python train.py --n_layer=10 --d_model=512 --n_head=8 --n_kv_head=2 --head_dim=64 --d_mlp=1344 --vocab_size=8192 --activation="swiglu" --norm="layernorm" --norm_place="pre" --norm_eps=1e-06 --positions="rope" --rope_base=10000.0 --rope_fraction=1.0 --qk_norm=true --attn_scale=0.125 --bias="none" --tie_embeddings=false --parallel_block=false --extras=["capped logits"] --init="uniform" --init_std_qkv=0.0377 --init_std_o=0.0377 --init_std_up=0.0377 --init_std_down=0.0 --optimizer="muon_variant" --lr=0.0064 --lr_mult_qkv=0.7 --lr_mult_o=2.0 --beta1=0.95 --lr_head=0.00535 --warmup_steps=0 --schedule="wsd" --decay_fraction=0.68 --decay_shape="linear" --final_lr_fraction=0.0 --batch_tokens=131072 --seq_len=384 --doc_mask=true --train_tokens=900600000 --steps=6872 --dataset="wikipedia_en"
MLP neurons of a small language model. Each row is named by its layer, matrix (down: output weights) and neuron, and shows model dimensions 0-127. Each number is 128 + 24 x the weight over its row's rms, rounded and kept within 0 to 255. Numbers have three digits each. A neuron's up and down rows have the sign that makes its largest values positive.
A block is one neuron, or neurons of one layer that tend to fire together. After each block is what it responds to, as a language model described it from the Wikipedia text at the highest values.

L6.down302:105133135132112141112115137073127180088177114152079125156151202136120097112108116138118097117119156102130120117100164144119133085084123082145129128133148132161128155135115155071119110097128115087131115116106145133125140112098137140105124110114114110171125115148152141118095135158118146143109141140144099133155095182123120068105158178116134168109150108111133103105136136133134079133146
L6.down332:159130084113100142092134154110121152128159126123114139148123082144108127125131109133141148112115143155215118111112127095163096077098138102139130119159096160124163084115114155122095126135145122140140117174106110149117133133082149161145119110155143125107142135101095112102142090158157126104108090133133115162174132139116112125127126119157143141130115097151107152100148145084125137136132
L6.down391:144146130123123142127085134171190127120111142121123110165093143125127129123125069112119151121107112109090119116149102130090135086082131098066116098147151101073079151143133132156140128139127117084081152169100151160102174124111143140129146162099109113126099115210136123158129118176136144101174106128074116140176110084113140096141096142142112121089120122129077157133119136124078097124128
L6.down428:149135121177115169155165131158119155075144151127102104100121122121075122115139102130112110118116159112169122081103125141160128115118177114101110108134128132121116102128182142102158132109121188119144129154132108137120122082091113103125083130138120119129145141150149099121099109118141107129134132142144111177148111118133110087107122157138180103120151108137117146093156133154130137118089
L6.down449:130170133126149150089115153084131169117079124191158139123134150140113124102128149126087130099122139154161133178130154110191159155127136094146117106142100121103139090074155122109134141136097121154149101174087153158108135139119108127111089157163142152174099137120122120164170190100105163126131101151149130113144151132144153141105053141107169156081156117163121088140129144111135122153155
L6.down509:139126158121182151119128100095117113110140135099133096128155167154133115136147158109145137123125144144095131126127159135168130129130142125110145118130088102099145130146146139135154139158152171143124109125111130137167134149125146162110132100124157134113150161134143081132119105137133156135158205132122128131147123104155164123154132117131179122147146160098144144134113148158098133140156
L6.down593:119091152115131151110156142140142143130191125091150108145148127092103122120108091131129081136110163121123115093141114165145140070097101141165098132117120155138095144133152079174157141071161137123143096117152113112141175137175161097164112167106107120121100144204132121091119158111108104148130160105131112161133082151130130156101096140110129096150140130096149130156105122116129126117121
L6.down879:118121117177106130116083104138152095123159107147098158110143114123154087143171154173082121137108129130125092122104155121142122088134124117150173134113127167111115126123160149120095134155125170166130122146110155155132097123141162157134102119073128135133096100094101110113086112147131187123130105099117118132172135151122152081138123149165102132134083102116120129091107141119156152084125
Description: Short word pieces inside foreign personal names, mainly Slavic/Polish/Bulgarian surnames before endings, as in Pudziano-w-ski, Dan-ov, Khadzhiyan-kov-a.

L2.down76:130109104095103132092131127137157153150084118173115116124094108179116124132090113154143095141148153102117145141101142144149142149154118164117099120165152133089151144139109103125158171158149141145159135181107119121110136148144158132171134085103123122132148125122140144100140126152143071109134123157119119116105157113158103118120096109067142106131129091144100117149157111134075094109189
L2.down497:119128117154080062126147128130122176101123126163070117121147158145118091155100117051171157113132168138109135128165109099136102151112129146133139141120128175131093129146164101159119145078107099133137173089137124114111108119138109108153117119156080085154124164078098182113157116144136090109078090149121132111166095118112124150105143119112133146127156100118145135136114148124068105145117
Description: Mostly commas right after a noun phrase that ends a clause, before more material follows, as in "two operas, both" and "its new business, which"; sometimes "and" or "but" in that slot.

L6.down124:134127140111105078127120089134125152129088137116136118140137164152082121132142082089103133096096110102128133150108152100118159164101136134159103134109095104142125103121174107097128131077101117156133114105076130076144094114152105114137157152121130113124115143149110145116112154117152114116085127165116128142090128152154137182103140143171124127133114107117116122087106129133140125127127
L6.down252:138134096143137065157119083182116092133144125146167110134154112094149133118169141062140176122106137152124112106156126153121134169125126125109161071141160122137159091137123108137108118148112109136166065097126164133150133077092115128087122144120099125084080135152144166126132145134111134118110097092146113101114115144119107095109089156147097114146141117123092167144133137065135109139097
L6.down258:118149120194110142115138097124132130120177114143111106098173123170110122095129098099133148155157132181139117115121153109103113099095111111125119123129132151117139173107133127106149076126120177140134086089101077115095135142100127117144148163125115146111106128125130143155159112138116104156140104157120127152114120123121103158149111161124128121131142103107127148172133134113119151143128
L6.down372:141135110120142133132115103141132131153114111106146127118152187147146158145122175168123130163124148129158132137118087093136129125107096134146127130156118127159145131093168141124109095120085114120088126124122118108164093132105076151134118174123103110123174126205129097123093117099082121120143150125126169140111157099127082122103122140146120134146128100044140167138165109115164089109135
L6.down918:115124127126171075151113121125105095153169148100106150115174156134135112107103143125098118114147139086149079146088125088148114113154107116147108133160136091092124153139136105089107113148121135137096114140080170125094118125129142078128131121132166114140129117114147137134162136111151135144169128138114140128182122114161119133196125176134148089124133121128149132133124145170139114088135
L6.down970:104120188155121123152120139200088106109135158156124148126126087147126119130119146099118112122120118166179145120155145167122086111082123153124134151131137107162142145156124145105197123135101134108129107130117120110131121137167129152130139125112152100138137083102117127122097164146184148154146121145171132146100097129128095173130166157150175096138100114105115138100099120126140092110124
L6.down1058:119115105112123094128166101155126119122149120078156135127132101096143159074128126119120077093178090106133114142124122106121115175090130162123142110137146141168108169118106137078114102079122150150094170160127125138119126084138102117093154125119108149159151154156110107186159137137146111131119080154135158100118134145100128131122138116126133096132148109112145137126127119102209138142114
L6.down1225:142126101168130127109144117114166137151084068156124089133108113161125185110129144137136103110123135110142127161086138164095121133130137111137134157124164081153125124114092120135128098173138139127138136116160144118141133149108121121119075152094114158145116122198093077095153124132080150141091121088133133103127147140162112117098118121093110119088128113134131157151110096142109120156094
Description: A single capital letter (often W, B, F, K, G) beginning a word after a line break, bracket, quote or hyphen, such as Warid, Wortley, Writing.

L7.down518:131138121164112142139146105114129139107132127150127143130116146115159141133127103124184147101161127111150132150102138127111113134090099115142153117158115171166133136121141141153128123122092112151122123131174124121116151108149139142154129090118128129126155102153125117109111096116177105115135155160169116158120129140197108143091120157123123169105149121127133156068159136108155112119124
L7.down555:138113136149110156155157130133115103127126112163105136109109123128095089134158133118139111120172130096081127138160095098146136164150125115137170135155119152149155108089143098138157073107142127110105098142108096093088070121129110121152117149118127146116156125129181112135135168142151107130150088144139124144131122131070152188143104116103162119145168167116117089146128146157108185129104
L7.down895:083136111117151116146149086115123124143146099106129125114140097182094120138119113149149122109131158142160143106158100090063123173164126127159100138140159141129099112085128126146112125119104119147081114102135091091113121113178144111111156109127143119110104090187074112132133164143133141122132143106113121159120110126130144139083082116153134138112141110131126156110112162137129078124109
L7.down1224:135115088130122126134107143097151168124101090111143128163105152116123138117145056130120124142106134145125135115138098106125123077137128119120133137132144116140140132136108144148153104175137097159152114140119157135135165116132120135142086157155062120100131111112105149100140123146117155179122175119194127111077093141089151103108133091119134134110121112136154104117147102134159135140146
Description: Year numbers, or their final digits or BC, that complete a date phrase, especially after until, in, or a month, e.g. until 1926, in 1985, 42 BC.

L7.down91:141154141153154136134116100101154125143108080112090118100122167148142143125119155120137133102143139163103150125130122145126109113122144110113094127148116107122110152102166101143139149100125099120128096155146105113098146122180150140147113160124175132141143130163163156090144106120106138139122129127154060154142139145151093174112129133147163124151112169138112154132117095131173107139099
L7.down120:105092151136176095143168139107152119080163131116100119131124157129168138109107125159099117137108133139117133153174142121120162069113128098117117129167115125132147133112128116111115181153150140129168112161113133145121156092176160123076105142148127169129183089094159119127155130135127085103099147101155146157098165094111116121075118119137159181136124105146159139127143149101155090135135
L7.down204:116138136150098134154129169119092142157113133146135128156130161142181127159152104115123118167146072150104137142123092098088124113201142117150119137120130118090140103122128146103096139134102175140097131136104207134153116104127096159121158118148126090096125127114115126089165149124120145159146089120109131096107151097135139127138138132084132120080133114153112127122158170163129112113138
L7.down784:157139175092140114159150084117164131117127194142108103152147108138153116120144123123128122130107112115118128189136134071111155112101132117137133114130143125143105116119111139119112103132119160151135091084135140134161141099136094133150127108142112129140118122107120126138130110179147097155141132111101118134095142084111131111141152126133118104107121164129153169173136139156157116166112
Description: Plural suffixes or plural nouns ending a noun phrase, usually followed by a comma, of, or a verb, e.g. Paths, orders, runs.

L6.down10:140116093110144139149099108165152110083119106118125180128119133137099114122122137078133125099134113125113134098088108127096084126171148126147158097121102138145129108098178119175105112131100125183113129096128104126156125169105114114157150157129129130095147151101118123110152181153145141123101153153114124138125084089138188154099200181110151105183120142157122120145119118131126155154126
L6.down313:122094118078161111126085081130176160116142148180136138108157111154135115154169151132141123152131129108095120114140123160106122159148091136149132097110118128168200115141134094148124168115089109142128093149155156134114147177123124161196126127154142137091140107103139098081104117157129140122120165115143146150141119139124091108141109184200127113126143139113132105076123139134117127170151
L6.down488:113142126123147106127082112109121124143083131128136153156131137132126102093113107125141148127151107144147140107107159122185121128168185133157170140145163125119163140150144134142128136136123143118148117079130115125090153150138143110114088127145149126147158156091080121106178148127150133105102108099111132131097111107129129087156089124089165157151111076130119118117164122108165161124087
L6.down878:080165121115102088177135097121161143190099103155114105158131190121142142126135119108155149164149114110126102156100132149140157127130159099100137127097106127146146122151109127112120084163135114122137110149101108121087156135110169159138150094133107119122093111117154117133120107166130098162080122117141098103139187178093132152125136165074123109107082119104130130161137151130109105108116
L6.down1013:137102118136143124142106102157111135114112154135118120157096100149102150149106142122123128132143146113117143117147112177113123121135115105120103146110156086134121166189117110123131118125126143149116115156156150137119105127140148100143127134137151080111185130117113115061122101151152108135126106133124143139098138144131132137097172109129143161119149092119155145108172138113085123094090
L6.down1129:163116100106113153126156136111140159126104127118145144145072092121126104207129126112129142090164111123109179125147120135095141092161181126109146134167116134115154114108154115129150104143143139100097131074121091143159158137098088117112119113138119104146142119104111121139133148133112162106089145141127138109116122141129141098143126115112129065117145148124129131122097166119176139060137
L6.down1132:129136147149120077138168189153108091133136142123106172128120153114115172152123119146080135121134145113141119111150147109118092134109109100130147120103152102155126083114115092166089104139144166123147115160183109100100111151093126128111123126134128129138114121153141143122129109123090143187097126122105122105107136117142139101127144117123098106101130101155094146172145121119114138095107
L6.down1135:168141099154148140147119076132115123140135105133153100178099119150129154155155173152090150118127136097081165086113139141108125098134101118141164182109115157138105093131123105137113123150137142148162146150074141136146110168091123145149113051102114118112127168107116146129135182144145134118120129113102123168126108119149172167152110140150126098137090180132142150138113140132092182143111
Description: Infinitive to and modal verbs (can, would, may) just before a main verb, e.g. able to vote, instructs him to, banks can.

L6.down423:106126133129125133135136120129129104127146113135139132118142128083144146134124140142114070123117075128149122141072130150092119157161149144119131114122157141119101092134115129137140133107129102140146094129130147161143120116132139137116119178105120126120108055158144150145117135130164157104128129120144117134082077194117149104139139162126100136144110100148165099139099139119124135179085
L6.down634:131105116144091163148146168123124109129109115163135115133125129137121138141126122128097143095131156136118131123133108124153086154100138109102133124127166150140122135108119105157140120130187132154167120096158179057131120145164113112059149125139092155122134113141128123137147096139159101176133153185154127122111146133124107135060118167140094139165145122095113105145174148112095161126134
L6.down680:137111131110106109131120154159125149117114141151079083114150106142133155107132152129110130138153113156160125116103134098095183141162153123115133077126152087122132128150121132169172137110163117101124152123100118107104112136127115113119120118153137122106120156135136121125111136119131098133141142112142171132143113138114158119110161106150101128143107128123146139118147127121180150140127
L6.down798:105129120128115161149143164146092159133138175092111156134135139120203143150146177113115119148132169112129130119145085125093157152138109089069112124121178097121129155163115093155128134176139163149143137165116168102118149124131115097144093070104125123104138145096102098171097138131125138094159172127140132125108160091104106150104135170129110139108172097139107125197111114135127104094154
L6.down811:122158144115134170135122115087146132107120138146107183135111096120152131162155129095120166135117130086129143120131105083115130151098114122133123154125098141145091149091164062154153139136143114134159142097124092148107189115100178108114118149125094103077102146114106146138134132074153111145132157142118148173141116110164124147112149124174127121098153093113164133137111112115133138104083
L6.down815:122105133133147078140095129144120113122172178164118122185152127153098169109152113120114120129151155154118140154110108100148151141122137148162186199130142148129099150132109096124115107170109110121068125129149116089150135105144149134137123138135159116120070150157119144069104155166115109136167150112120115151129103124095102130174123110111122192122132142110123106082131123112122118118141
L6.down818:125145120116171116147093165114137131142102100136129152121160162137098190112182115097090098108115143154111095132133142153110129124136111140162120126128150093108115105137142151140115149176120158126135170170138079116114154135191129142147075084123134132133141129102119113111141128121102083151123162118137143159146146129136128148125127091134151167137096146099110092111123126136143095149119
L6.down1283:107108101122152124153126152150142143135112114090144159114121104085152126128114144135155138109106138121133129133132150133115125132128143133185141117132106087166153113140150145177103143083157140128113115112122170145131122105169090169120114135109105105152165103199155140127146127147124113126142132144144124116136099161144124094094133112142152189191160146097122107122151074103196162158121
Description: Last piece of Latin species names or the comma after an authority in taxonomic lists, such as lasiophyllum, arctica, Fowler; weaker on a after is/was in biographies.

L7.down684:097105143119158104123134110108162167128102134141113094132112126140118048113147140136121144112138155113093077139110143124117143097123132087141106123155107104118069174118128116140107157126135139149127132133112106134118146157170111104117116087145145144103110145109147151073151095108156134122142108092138125123090106157122097124113156133188132127132145145125134089090148119090119135126110
L7.down694:146133132120155098154136123147140120147119149099128119171133146114111146108152141093141128087119161069112092130128142144105124168125084114135162107109121083106135142113133103141142172121161115181132110105090114145089102133115128131102139120154101144137112134130126122101106134116145143124157127157110142083107144178115117087138103131122076105161131085128145124138131163171130122150105
L7.down1030:126101163122119128174115119159104123115143097161142139146151095129168123098131111098063134163129138143121109089147152143110134139124103159157133131135111104098125102140087181154121112123098099103117124171125114141120157129121138121139155136118156145132137170182122150129133122107118109129128148097124122127075054125155102159143106135112100118134127135140127158097131141101125176136132
L7.down1283:158128119114128131134117159125125089150136137161168131106127106125097144119140154099093177098088143107122138112112149094111094149153089093111112154120087124104106118138086119136081096148149110117084118110117083167153165148137106120138130125110130160133083145149086128108126161104115119137138135141181149162137100103113162094121094171097116122162164125113154105146157156150127110186113
Description: The pronoun I opening a quotation, lyric or song title ("I don't have", "I'm like Swayze"), and "to" after able/unable/enough ("unable to").

L7.down48:104102121071121105138145068144161119100128134121100131162130116143134107086102127113108135095109136077113094106135137069147129116101143105150151108071154130177119177114118141134095103139120134110124148144124147122151123126134081118144132122138141127142141144172096094136080134121121102121127108109127124081118176130114107128145146130129149125146122146137127202179097106138128149099178
L7.down199:180148144140114162111097133142104108126134123122133108119108125153106092131109103139119143133120158146148117105146113143126143120129104139137109146103115121125148129145063139109138133104132100148117127145106101124101111147126168114090154096064113145143128136151128117153077114150143121137147146119116102106132123162139159103067170107110124182132127101142154154129160142124087108117135
L7.down462:109118149146123143076121112086122103116165168143111116127171080128121109154158139107109131113156154140124160150148134134121141130114155125157123138106131104147112104141102140120101137102111154152121146131164127131152129105112101113126136145164127143135106111129126127147169143117105173112131136163110130116158156143137135155115110128122101110126125104177186099127095152162114133149123
L7.down889:080124161128164132124160116104147118104120107082147092144127133127082164140110091154117132140147136128128127184142158136115135102104102104116158131100157107133149122147086112124163110123145130111121114149182117119141089119115159077114087086093147159134132132106147137135114131125177102111111143117144124087109147130124114109178143124120129123163145145094123149143089108148151084133146
Description: First capital-letter piece of a personal name, often a surname or Central/Eastern European name, in lists and tables, such as C(zyż), Z(oltán), Th(éo), and initials like M. or A.

L2.down1052:125122096096066139114096113149114149123141135092176115148139142142129124059117098168121119118105110191123097131111125121136172105132111126128115130087103099099156127143113084145106172072102164096139130151145123117099101123097134154122145087142102148140141081143120140113146140094152134163092146152113153114113092104142154106118126160185112148147126111080131149109118137116125149130121
L2.down1108:092127105126088121123121136080114142136122124163122090163151119126155185106179136145086099080129147134110082148166101138129089100144152126107101111134164121117113122115103154131086134161121142116113131139087148065134121155115158141150107139137159101150121136125119172165156120115137121157160135159169161118134117147092080160101118127113100174108134091167160117121117106147129126140153
Description: Bullet dashes, list numbers and table pipes in structured lists, mostly taxonomic species lists, plus ends of Latin-style words (subspecies, marginatum, titanium).

L7.down118:135098148082126133156129182143174121186163132232147118143124135154146158123127128090137119090118170120143114164134122165148163128142140133149105102091121092121085126089117056125124146124174148106129138171162152056123156109163130095144145107126147136132095097116116084144140152101121137119163094139122147121133107163148121100080124139140163110125127190170144124118134145114147129117158
L7.down672:118120133117114127101115134133160135131120135120173093075136176117137126136102115163125098127154106107100100149192144167098095130135138123104124136145073122101109111144101136100195098107115167095166171123122141125135105086141151171124156135091130120127108109126103091104151138136134108132132134121115173071092108118148142119114140138136098124123144174144135125133134133115115142122124
L7.down689:163123110114150145111098140176148124154115142142133151115119148121147130109145124140185152128127148155101097156151111117129124118140128135135132092124107134104115107122112135132160095141136107146112131173104113126093148128119173139130183126139138122126118134184095109140146175116152121099136138146114163139122103104158142158123132115129143151128151175117079121113165094158105148089116
L7.down1007:114134138143149119141196115107135115115104143166140147097142170116126100081118134127129145099196112127104120175078114131104149107133131128111139144143111102070095109105134171121137132100088130112150102161175126129112119120146192094093143138087146128087126142120154128122118096157138137085090102166118083092092153129089138101078128126120133120112112116141096099143154114106128147126114
Description: Word pieces inside non-English personal names, mostly Slavic or Eastern European first names in rosters and tables (Jace-k, Kam-il, Vas-yl); also digits inside race times in results tables.

L2.down627:112113120162072126142174092137138165150120125100148118131087134176122153155094167133215150118121134101144135115116109156073149115114132115105082146106075139155108164125132172142152136123143131129152102158117127148086123156125156111133128134143133153146118108090101106167101104158128121150164102118087119116154121160101116098114129118134133143139129143076135170129141137149179102093105
L2.down1095:158161094156118121119117111124146122152113134130119135138151138150132108152152121093168110179137129141148114108186115126149100096109117139115166143155123129104156155135083161095135104118106103136091115141103106120117140110120118104126137083123112128131080143118129095125133121154108103161097081167122111150169115150126170091102147136132140144152154130155139121105147093110133116086108
Description: Periods inside spaced ellipses (". . .") and letters after a period in abbreviations (U.S., M. S., e.g), plus word fragments in tables.

L7.down36:082137154140166111171144111138121109112120140167137139113170116150120112142143097114158142128155118116077121149112093094104084138138130122103114153128105122138113103134127144120135103139132112219140130140096140110081171137138165153150129136098117126116128092151122060085125130122137093125105101147158135121088120127164160128158082129148114103118207092156103124125168084106131116144122
L7.down710:138112115129108120116115082147087168178109097144162134119172111097117115132116140134138106115112151134125202115142141129098097150185126114116172119087112092143098128161121196120215089130099182157134146120161125117132144151183124158128126113115076127115089160118104150171108152157161145122138124123094137117146148140136119088147105129128127141126153118150059129127137097122146107157100
L7.down738:121089122126117111128114114164140135134146142146106136151159144152119108144130094169110151129128138159131100128128109135118099149126120155145141133114130177108115082155185101124141143129129115160089117151130160155140141147117160111147127153088159152138144089147126143143129117106116107144120162148148108148107183118126131089116113101088134144144125129109123157099165123145117132112152
L7.down957:146126079143138152114129120181116101142129140107149109138122105101130149125185125111091136114107169138104153123148108101134117115135120115132133106131166103126119114110102102115136095113117123110125126094130128113082135096134122133139084113164144119087130106108110123122124110122157118102161095136108128145117158104130099147152085141108091116111149117109159053132090146102124117146129
Description: Early or middle pieces of long Latin, anatomical or biochemical words in lists, such as do(rsal), spathula-t-um, p-it-uitary, plus some list commas.

L6.down229:179118178132133090103131157134128131153115142139162109124127155125153126124106134108142139158159157119186159119135131120159135143089192085109183081121159162106110133102085146118113102132137170131161128097146087111109112122143119152138124117096077130140129076107138130119128136117129129117137157116120158137123102112133135099107105070117136142140148088176154105107100154157155083132110
L6.down333:144116108084142172134161085110151117180100087144151106124126138111144137132123099149119071108113163120136131126117108123153174115181131098133140111195108162159110106115074135126093151147155114127084123128142128149075113141113117102104143063139115105145132121089098108102143108153099113134160138119119152120111119108111109110119142143118096090129142124095142110133150184159156131139114
L6.down558:115112152157113120110142136167104116109132111117134121123166136130096084101120166144104118089125155138097216086146097157127113179138113153142142170135119125174142103137120119181125084111151097107128081109102132117127139119157099156123164103138118126145135147180114128143166134106121165137132132125127116141129123138104131149152128115119139097098113122118162144118147157151128097136153
L6.down641:131116117098132134142130103166161118119135168094117125092132155127088112124114136102110108137141153124128087154138101110104114090114134140104138110118104096146150138110140103129136142116132123131085154133098105166118124154134122138132072163104105140097105134135087169132137172144131140130149120101113090136132120165129103128115116122148127158138121196148155089130105099140143102133102
L6.down662:128139103136088130144128134092080164119112115134218119120094131099140132086137174113124120163110133105096100108144123102142103149149120113114131122100107160111128145111110128128126138129108112110152145162147137135092196115097149126138110126145137109103097150066171079164131160123160134131105083124118164141146108110143151143144160127168143113110117177148101133109121125106145144128098
L6.down803:120140126171100098143106132110136113110106150159139056125122090126146108109137109146123127119095147168112104085147132114145107147132147119088138117117086138118136114109108157126105177092133106123100112156092130103122117125134134126148072084118115183152112138122120132145124099138159118105157106163160151150134130075142169091141132150138161116111116116160130101150143120154119158131155
L6.down1021:141113102123110089134111093112153125133102123144161123127116145106180127140136140111157158104142128073128152113130117157159094144136133119106110122118195108117141164131151117124110142089101107073171114114110128121157090136094126148144125105146120131159087135091134108096138125120123139142138153069200099122103140143093138131119137080118136192100069149105158158134138147135147171111114
L6.down1208:121167118070131138140141117142134145118141121096147110149125158124123135127138142126135128104129113116091153126128132140137153141121124150162125147108144136090160087084190144117104071142178148103133120134163093118145128162112108123152153112104097130111149173164179119141135128102111120171142125105165125098132103095153123123099133113085091107155125148096167106164127096144156091104147
Description: Plural endings, commas, colons or copulas closing a noun phrase that sets up a list, name or elaboration, e.g. "six vowels,", "three domains:", "captain … was".

L6.down177:122148139151144100125135114148149135149121102118135159132115136124156112062116142159126143134134122099105117149116138146101153116145121113121081165154063148149145112169119128139112130153151126114101159179107121109084091142124090106080144123086145146124123141126119104124110090130119076156105131125118128133155144148138114106134107096152101163150126113070145121144172148074148120144099
L6.down416:130151146108099103154164140157124137149150130086172149083137154139115114072102153136143127093142136132157145147138139118136088095149117134162131146124092139142101126120132165135138155085141118137077139121110139138180113133127117114143103114121153117087118099137089103167122131079119129113135114096097169115141101157098138099129137107088138159103117124107110148138103132110161135159157
L6.down455:151133133128126152124145144121149097075150090172163112072111119120109126111126126120143078071099145168122129104136117120139151128088127115127135085138119112111116097116108089129160165136145129117160144112143153138139141101139149127112106145098125123177148118034168123143098105141151144116129084152130119158148109143103105159130152128163179091119178141109098117160123139164122127140153
L6.down503:162092109124147094096125106106064121136156131112088122112166135147116128081133178122143130124119118115098112099138107092129126067146120126115152089157106081101117153082135126166164137133126144163115135167111112144143107132099173110169094111119109093132118189094087143151112143102188100118120153124084114104111110172123136135119150095115087138101136162106143128149159154154130101128113
L6.down535:161128104137105136109098175112126132150109123119117149123165118130119120132135066112118118094152101138146111139115097166165113137098146157084115173102101107122143137111127139147090157179126083124161101119131084121121136158135119114112099120100142191118094110146138131141136126116149108150111129112136173142111110110157114156163097176134155163156144088133152141102143157152149174125145
L6.down834:137162148133153143095154144127059077128111137162127136141122175129127094146124185171132114142114141118113121149135153117089146120118136136117149111129143123129120071196113135117122119141109140144143120078131148120128090139146170117124150071141146101073122113118119133139087142120137128147154079100138127132130110089129097137085147150110114078143155111142100129146117086112104095120126
L6.down900:123150122112136174118134084156137106146114127144130122130139162139093091164110153159106119086108157142144134154103108091122114114137190080151154131146121138108096113158106156113097161151116132110157155116104148111196136115137130153137174135128132211147128129148129121119125146090162102096140089130156125155136121130128144088148130153105125147176139108093097172141100115101145166110160
L6.down1214:087120089105112114134152122129144100121148138119142116156129084145127132161127130109127135087119154180105129161083120164108151095137091098110105146163161142103170097145179121129129109133165132120089139167140164104147172127123131138139116089164137149162098129181142119150127078131133173124132139132148134153100136114149094132098089124150097121147087145146108112126147082127100138134089
Description: Word endings and nouns for legal, political or official matters, such as petition, conviction, decree, ruling, Court, Senate, Democrat.

L2.down638:136112091121058120118178137116169170148156134143110129125157126086129090128127143077096146110129124161137152102152124130113153150138107121142177113109113141117121136184130090132126124122129097112124140112119095138162167131121168101133121135093158105133129150101109123141106094142126148186108104158143133149120135096090119164128138113168109083163112121093104110129110083127153123104114
L2.down1053:129076104116119066084134110158107135183151107088161153111160131143125125154134158132129083121140120114114148121070119119152121194088088130160099124122122143191147141164096096097170104102117096109099153108088129139135115140142097117125113120100127127130122106169129138123155099108133107127069129166173085117174138100098096086121116087151109146135137099133120137109103123132129114116113
Description: Single capital letters split off as the first token of a word, abbreviation or initial, often after an opening parenthesis, line break, period or heading marks, as in (WSOP), U.S., Writing.

L7.down51:116115141102197123115154107122148067091113105132107107100107140136102169138121108127145093095123130167107137134107182146136124172117120139093188097141100178125147153164098104083127168166121119121114154168098172132130148123122191138102176125127119159136132138156165119174123110122152115198069140128127115117091106136116107106130153126148137117109165199113160100139109088149131097127142
L7.down520:126113123154130146118164103119119106112120126130130079120136126134091085075088086136136110100177146145104146085122138090178136113101115107111161139174151155132090106121105098173105141117123079129145155154133056134129113095139105147168091136164097128097075119089130136121122147078153089085131100125136140137120153140127097097137128156162121129115131072110114105100182144140121093138133
L7.down1018:150106156151141152114162110112083089098128092115096127148089136144139107146126143115154116137163152135098104114154146095087128077111156142130092133113140124093145146163135122077153146078128140092173125172122126082123126143142149120125154094158137156099097088042141136160101155159125096123106144106120102177144103093131066124087135162155095147095163122111145120160153140164132121162071
L7.down1151:127116122133110116153107109115129102136122110093094116159145140151142123159149131131108171109121150128129112144150128085106133146130126115126139116132148133160110160113135102127082130106150075132156082156081120177106124127132126213116151130130139117096096142122119124139141144139126148135108114112168140126110132143134097111107105140134109113143130189102206167139127110136127122135114
Description: Final pieces of abstract nouns for processes, states or conditions, often negative and often before "of", such as erosion, instability, hostility, gentrification.

L2.down577:157118126126151124154130167177132137143127147104151141136109097106134090148137076112155120127150141145115157099123124183122138117091130156159080104161139139109097107148082124115105129129140108115140093130113132115113138109138142119088134085124141119106136122086126111101163082152094139107117137173104140098140156111113151115128108143130122068110150155081135133093146146154109140150123
L2.down583:102162114142122151099119089126120127139109118127109094147144117139114111131120137172077176132112160164121118137090104160122119092108098129112170134120140115100128109113077111181126100130157122137088132120140162112135089166125142128120115122109118109132185159080083127106133116135076169099088136140121137152107137121116096140136094141086137099134120136120180151131116158138099080123124
Description: Mostly the word "to", as infinitive marker or preposition (tried to, brought to, 1711 to 1715), plus modals like can, may, might and won't's "t".